From a checkpoint of a small transformer trained on Wikipedia.
Size: width 384, 18 heads of 32.
MLP neurons of a small language model. Each row is named by its layer, matrix (up: input weights; down: output weights) and neuron, and shows model dimensions 0-191. Each number is 128 + 24 x the weight over its row's rms, rounded and kept within 0 to 255. Numbers have three digits each.
After each neuron's rows, "fires before" lists the tokens most often just after its 100 highest values on Wikipedia text that the model never trained on. A number after a token or word is its count.

L6.up756:129144088131131135105139109130079130081152137137124101144131145086134181096136120139141135176133122163141165106126149078108134145148133111122145155140129121102116092113107114143127145114115149163145105122136120135101155096142149150153134128132112137114131097132124097172129140146142126158103148141138171097140133136095165137158162128181141132126088143097145145114132124117128113086178135109152108133143100144145119171146130130152162130142102102125103128115128155141128126138132140141107123160106053082155141132114124149117137135126108169145125109090131071145132120084132147132
L6.down756:124140128102100114098157115087096115117132122139093144162160164161204135112110190151112141133113162141130129153124162145118142170109137134092109101105113116132147118149090109182110143177118140154166064125134118127125130126112142112131175108125155154175085117143119076118144143136105157152118134136134140129159156129100127159086121140154171123131116109104141160114159093128118073117156109109176154136133160116123167142140112114129137148150147124127126178155111089145139137110111111087113123112150111129142115099109120159098124146106081170119113130150140138136096108114132171140
fires before: "\n" 74

L8.up947:121106150141131160114132133170046139117130145160126144156111173114110153096129095137131120156092098140148075128131127090147147162117141153106100112131142081188136143136105131153172168083135174117149124098166151162120150163125130156111119124151136144110145158128155135180145145117150107181126143087126117107096101140165096183108140109103120116099108150140130117124143157111143141080154137153109130098156165108092128137136155088157148113115116111123155083111131161103127164126126092122146116154127119165113122127108129086140143126130116137102103130094097138160124123119124159109
L8.down947:133098137099122138140150124067140122093116089151122089134121126123163110097144138112129111103097105112164098085126110142115089126117099133174090096170114115122088099112151121159120115121126104103156112125142090168149153130088141141096130133113128132147135148112138178135149151116142125134168115142140133159126132131108163159077131163163154107104130136122118127155126130152156083141139128133134129133162094168139129114155119132125134133125124144141147117148168128112136131141129097169145124122122149121084173129148133176130191149115101176134110136148091118135130120170076131148
fires before: " by" 22, " as" 18, " of" 11, " to" 5, " the" 5, " in" 4

L7.up555:144149167114123102141099138099070129137144097157111117153126109129140086092108087145162076124128104154121134107098160072131115124105107167127116151134101151144152147111139176114159122126157123125156137149143119114099129148134116135155121107101143131112132122128133116140119146138144106136154123108135123132081132118167117128118125121121123110148156150106113159151144136163100142137108090155147136192157145149140130119131171128150126095122126104128108107141107158119108152123140135167097123103100129111163157118138186115146134110131132109092151089107113131128203118174148142172
L7.down555:121139154097111150136165130095079119086114150183133138145139122129144099152129125099175088101102150141157098109119128118136147116162155097108167139145111066131169129089105122179125154123109146129161091193084106142124180123128192139127115165125142091153140158116114157085102134112147084135106130099123105112160076106134111147123115159175125131073121124098141091143157146153110091126139126103148145138135138141116096075155154124159149103162149156144157134128176114160150141110088142133128125129109133118105118143116116137059137140162089164150122130145140105168131149167095163141
fires before: " by" 26, " as" 16, " in" 13, " to" 7, " from" 5, " on" 4

L4.up717:107119075115109118141173128115120113083095129127154127133161160110174209084124146119159072132147126099174168149113139089126140107111111163117111132136139144097134149108106150144102117122133109175131176142147115113115116127153123198140119076105136111118124126168168117131112111163126103087099119158117122112096156096147095149126101099163130107152083161119148133137116110109076148163141100151113133147144137116095124126100161130099125133122118115122102150072154133137131142157134163080133134134117121117122135120101122126121131143104102134108141119131137120120159179161132123108
L4.down717:130114104145099137164164157148118125131114120152132134131136173146255207088109115120124114154124119093161114104150154125117136134161120151141153130122125130114158149120126148134120085137136152178137155143126157100097151127138162105092134150119177109115152152130140100133101120146123076108099128127129113117108132122103113126101105105119167134104126109132124093126124092147118139115152110151126141099140115130105124107163145162124115125068156091104093125114124136144136126137138156078092102125123100079108138138136192132133155135118110142118138171134191160125116147134121140133
fires before: "\n" 90, "-" 4

L6.up779:124125089109120135118152145101109125063129165126173145142144084114105161108110106129127114158139138129157168127083104103117164137133159099117166133136108125147137129064116145141084095111180107191154154112124117154142130119162131114142138102128161161115083125134144148141129133132126101079089094145160157140117140099110126119146139112168136105160084116125139116115121160117103122137166120154162095138120116119124123153115167135150095144124182108156102151090121127094140137120179155080123132123120133110122149143114162133106111101144117144104166156144144108109126146116130143149
L6.down779:144131083099154148131181170149156142169102138154153134121155160105170153146151178096125171147127146103128122113084117150093171153154139105130176133104125118153142174130116134147095099148181178177154145153137103139152117126106113127135138142129133123160102088093117117137136115113109126106122127133123118150148126159136148121138104123147128125128138130114166115085147119129099151084130104178144129128130123103125138137119168116140126146113107112126091151096139121128141088099081127126116128127108127080113129098137129158156110143167098106145110132140165123175122137106118144133
fires before: "\n" 37, "In" 6, "==" 4, "The" 4

L3.up295:104112140116118134107113119155089118128097156142161128134149168112116133092109085135168102135146153128162129150135148119121125147107137157124127159139116154126132127110136150111129155142141152130166130157120115129102128140112142134105150124144103148144109149126146151131165130156162157141134118132150115115113130148171114163121096117118129126086110126098100135140153058189091110112131088149177118142090117088103126173126155113141125095117143157133112117157108154131168151133133133154120138141129116183137144163117169118120145144153126133161117101108119151094113181131102109121
L3.down295:118115093110139112104127121166136125087086149142142134191176138116129169100104112110137112141144157122138099132164170100129125153107124155120097176088134135160151116086131142139174147120146121148124111172113103109134136148166121114090117141123151150124071070132120134160111141133134100134134175136141112106156143121151116151106120131107133112146120152082122119124101090149127088146125132107155138137111144123137084158118243085132130106062120147113119136128124168132160137109101138101115146160134115179138116148167096111147163123147097127124119119109101132121123160082110154132
fires before: " by" 40, " as" 9, " to" 5, " the" 4, " that" 4, " in" 4

L7.up860:108142071128135106094101136135121107084105133173137078163134165103138166086143142092157132146113160122112148143170135071119136153087154114127179143133131128095116134136135130108109132119176122175120127132135105151130146166159150177164170127130122120108151163159128105121121140170109150121119105159133127139156110126159070148128149121147144114077048148146113169156150127128132104106129125118110143143131163140172143165130148114109117114144135104140088152109158134136128142151112125117100134129151143124140120115098117130098142114130101130143125145172131174082128175105100169140
L7.down860:114116173141101142147108143143153118113131147098121182124195087102255144131120152161119110172120116090143137114074116139142171115146127126126082123103141125105168151111101117144168132146112154162137121150102141105127100134167119098092122109147119144169126091135135098135118122111146155189129131108116127129149155108124132138103124119153119095095133142105113106136150118131145141102117081093151109174121151133156141178159136178123144133130130132100116130127119164122086122135110134150135105125110131125108138127104127117117122162066143160111099146156100130103122106145111118164
fires before: "\n" 71, " of" 6

L3.up398:115120093135120109141116140148155120122129113122115064123144119094131177143124114133179138124138132156129164146130133114126122142093126091128154126132172140091107090108178087099142108130137099127137169098101153135125129136129136161120122093138126160120104118143194141132163108120144125126113124147158099144087121079188146136130128134169156133135121128139119116173167087105109140136116104113117157124146138168155098163128116135145117099166108127151088174097117127164102143166136092121173109166118125125141102077091114123159104141129099088125174122110119098126152118085113105144
L3.down398:145145110127118150160127145119142121117131138133112162120165121124139117099168181169094116092137089106119084095172092156157144129159132146156074145127136156134139144125132098176137140141138102147095120170107170118111117159141131112067118112095173155108119126127130142107200124133125088169111132134114102106095148153136135123147130135106185154128164126137135141134108077135112123130094150110136124129097109142115101117128105127107175149169107095146077123154125157135115132154103119111166146106091126202137113137113134131136111094084150137079103169119137147155118082077097117124
fires before: "\n" 34, " The" 14, " In" 6

L4.up851:156094123100096130090127149108111123078138116152122145135145137159105079074125142116129126111126112132103104088143130151109132132130126146086113144124097137145143111122174115132106117101134139128160122130115141123143135138130124157079097121138156104142104153152200152087157126142074113110173106173137153114119099097145148137093149136172129101162114115146114126148098112074151108128153146140120098135195126138127120165131131186108112119135129158147149144143122160132116138130117126120125131105132123196133069145121136094125117137157073104130088165125087146191144118096114127090
L4.down851:169131111143137117102129106115104110098139118106084155124134118178222054110187157121138165124101155137132140145108111162116140082106116135145092157083131182133095139134149133149135156109132114094137147163148112154143126143144102120052107142171173121147127161088140150111143104154108112113115126125133109126125092146107119132146137142134124138111084115111128126121143131082123092133143108143134122123138148123111138139112162144118126126159111142134095150116152109098133074138096126117120120121065127207101078130152118134135106151089088137111098128092122141153112144134160124162
fires before: "-" 56, "|" 16, "\n" 16

L4.up474:082127125092171096133144109131118119080140106106109094115132136120147217086117122134184110127156122139108145145118099136111130173166173142116134109111135151086115125092162174091135155123138117110140111144118159124101121133119127158135093162117095147123157100142180128145127135149151091090106117116154116198110154096175108103139150107148124110134118130142115108154157100116133142137130131161108128139147150157179118181095112131147143113117116139151116179101166155109118120130152125146109088156138143150139135137125137113137146148120166145127133133072105112148157152090079115115
L4.down474:095128129123141161124101119127115125073163133128133122116107151096191102108192150115131136078112109148142133141137139152138141090111123197119080096149134131124125158105132105134160118137178140127065131114110186125091126111102132152111136091114166129173113134117120159132158113133102100142092107121111125110152157152117099130113112126131208127089144129131127145099098106115160131116149145106093135147131100155113107106142103081132136118165127086125123113114140143112124144160113116119173153124047135121120077118085127150163127115081128131107129168156113129154093136095082097141
fires before: "\n" 44, "|" 39, "-" 11

L4.up470:116108096124111114168084121128154087092128121120114132151130166099121139126119095131148103117130114101163157143158130158151156148136112126109105170114102142133118126095118117094120131118115143103142144198149082167126157120129102137146111109085097120148115119110138145099169136123129113128143132135157092097151101098122093135118091120132141114112099134120177122133139118111095129148135141164152154140136123156107108138151130160123102111132137112110106146103087160139106152144101124148098148159103126137158126131128100156178154148086087170142102139141137095161136114157174087156
L4.down470:106127119123112158123073114142154107098140130108127130146106163138192148126143094150125102101136121152129118124154139150120120133120136139111115101109173133166122135118136156146113133100127116083187139162131083177111109110116117105118150126120140122141114182143151156107194125144085130101140148125162144149115128116114140098121149139124161118113084079129112144171138112146076116105156133148148117147135144141099110127148135162122110121148114118085093149121112121155107130116117119146089140173118118101181143181138118116138132099105108181151119109133130121162094115206153122123
fires before: " |" 25, "\n" 22, "\n     " 5, " and" 4

L4.up378:128118093087122123075147098145111165089107165145124101158123097094161184132158177126152111152122116125170141106124161126106132128126142127095133120119145104088131109143123103141155129134158172172172159113076118128119125077165153175101122154118139148104141151132139135100107098163140138159145124176095123154164106148118121173117123077138102104144115118120137089148150093123146124120167141151144127129172124137116061144117097134132133133136110104111100119137145161168098148152132108125172133093149158117197149159116151116116148150117096145122124124102118123159150171108101152148
L4.down378:129123081094105104130142103115097130111112097148160136106137188100255133112142130134162140110108141083092105143129137136089164155116132183098071127097174112095129163082192140151119126120153139095117139106125135123148163165090123121160122110163147133120136133165116103094130155156120131148105138095133116143148122166147157142160124102126122137116162136103135151167119151137113104107084147142109141137159158126131139146095120118091130130113100150122119116172110101131108107084130109099123099148092108166080139114138114132106103139120082115103134131139165101164140107109080142135
fires before: "\n" 78, "-" 14

L4.up78:115145110144112132126144146154105144089105109147141132136117144076184199094139137122163100141145104114149165110122122067090124134131096106086137124116157112127127141113137175164126132137168145168140129137101073123128129143124116182158150121126123154117101133122182104176091120133121147130125105149119131175119162118126108123138131095132115115106113174125166128137107144130104129116134072187106112129156142099103136152128172113121127113138107109141122136117126162104139121163147142075144132140105116091140147152141136139112118152133145153135149119112167148105147186141135162098
L4.down78:107109113113120109119145164139119151118109101128143127155147149075255175068128121112165121140152110131145144107107138092122123135128117133105083117062130123109123137090118184135117133125153134179127119128151061162114128119144105153124155075138133145103128123155148114156109171122123093130115090118120153161182143132146119139140119108134104090149105130112132119119134100146115161129138101140095146118154141146123137189132178121102096137128139130115110153117113138102142106113147137084113136158117116092136166110127187139111138132128099136125139132162138119113116183153123153117
fires before: "\n" 92, "-" 4

L3.up323:109112150141111107092130150129178082106149085140131091137152119142099165117162127139136133129154165115143121115096119163139130143114113075160198137123148134080145084106172107142115144169143139136155162118121154118114106185099167143109102109141140115126121146114166136104124142164165123151131108131135115171104129110161144151130110118166132099157130119152131130123117103121110104110134123098112150114148142162133095137161114112101139118166091139110131216081130157152122156172133094134174141143107128135130078122100127107133140133157129142165144131124148060135126103098132113112
L3.down323:088142130124165171127115110128130124109142143116108159138129123123160122127170144157125114085147091170152103104132156136132143114117171202144071162137118157127124150125125126159167156106157108118115107171115139134051124148111099100107151105114145130143111116095129159100141118130144087134090171106143097143102131187121126105135114117123173121112139130107130142110142126124096156110138169160127086125109083144112135090146099126105125146151086091150091078165142149099118124174080127128111144119100096148153145139102107166138103106139134125080138137117173140151120137114077092136
fires before: "\n" 33, " The" 17, " In" 6

L3.up1061:115126105159119103129114066176123110105098101142112131132173133098129172100119108126123080127148100080113150116113135144129154129143108147123111163129104143118139122105101134161135090142123169148151135183082091116144136113141109138168142118098138144111125144134127105125118131143146112121138102163143124120137120098135103125154103117135116100094082111146143132143099111082097132137116108158132141137159132128129095152141127147104123120119117117112120179086122156120113151136145130110103172116091098094150121116109118121152153148129092162106122140167143080159124121147139120138
L3.down1061:101146077093099156125119152154134130142101102135125101116143134121191164153119090128120110112104135118109143133096144130146131123138150163133093121097101152190134159176156150101096148122116122090126134150118109131118108137114113123136129118087181142128118168127130159087120150142108101134136126137116131127111126105101109120080118149131182109093127155138126097140094113128074162106170129142142165142138116138068108151131135110148115111141121116133088159080103109164110133161121131126081161151091110084171171137110119126150134103092151165136117108146142109129101134178117118150
fires before: "\n" 42, " |" 31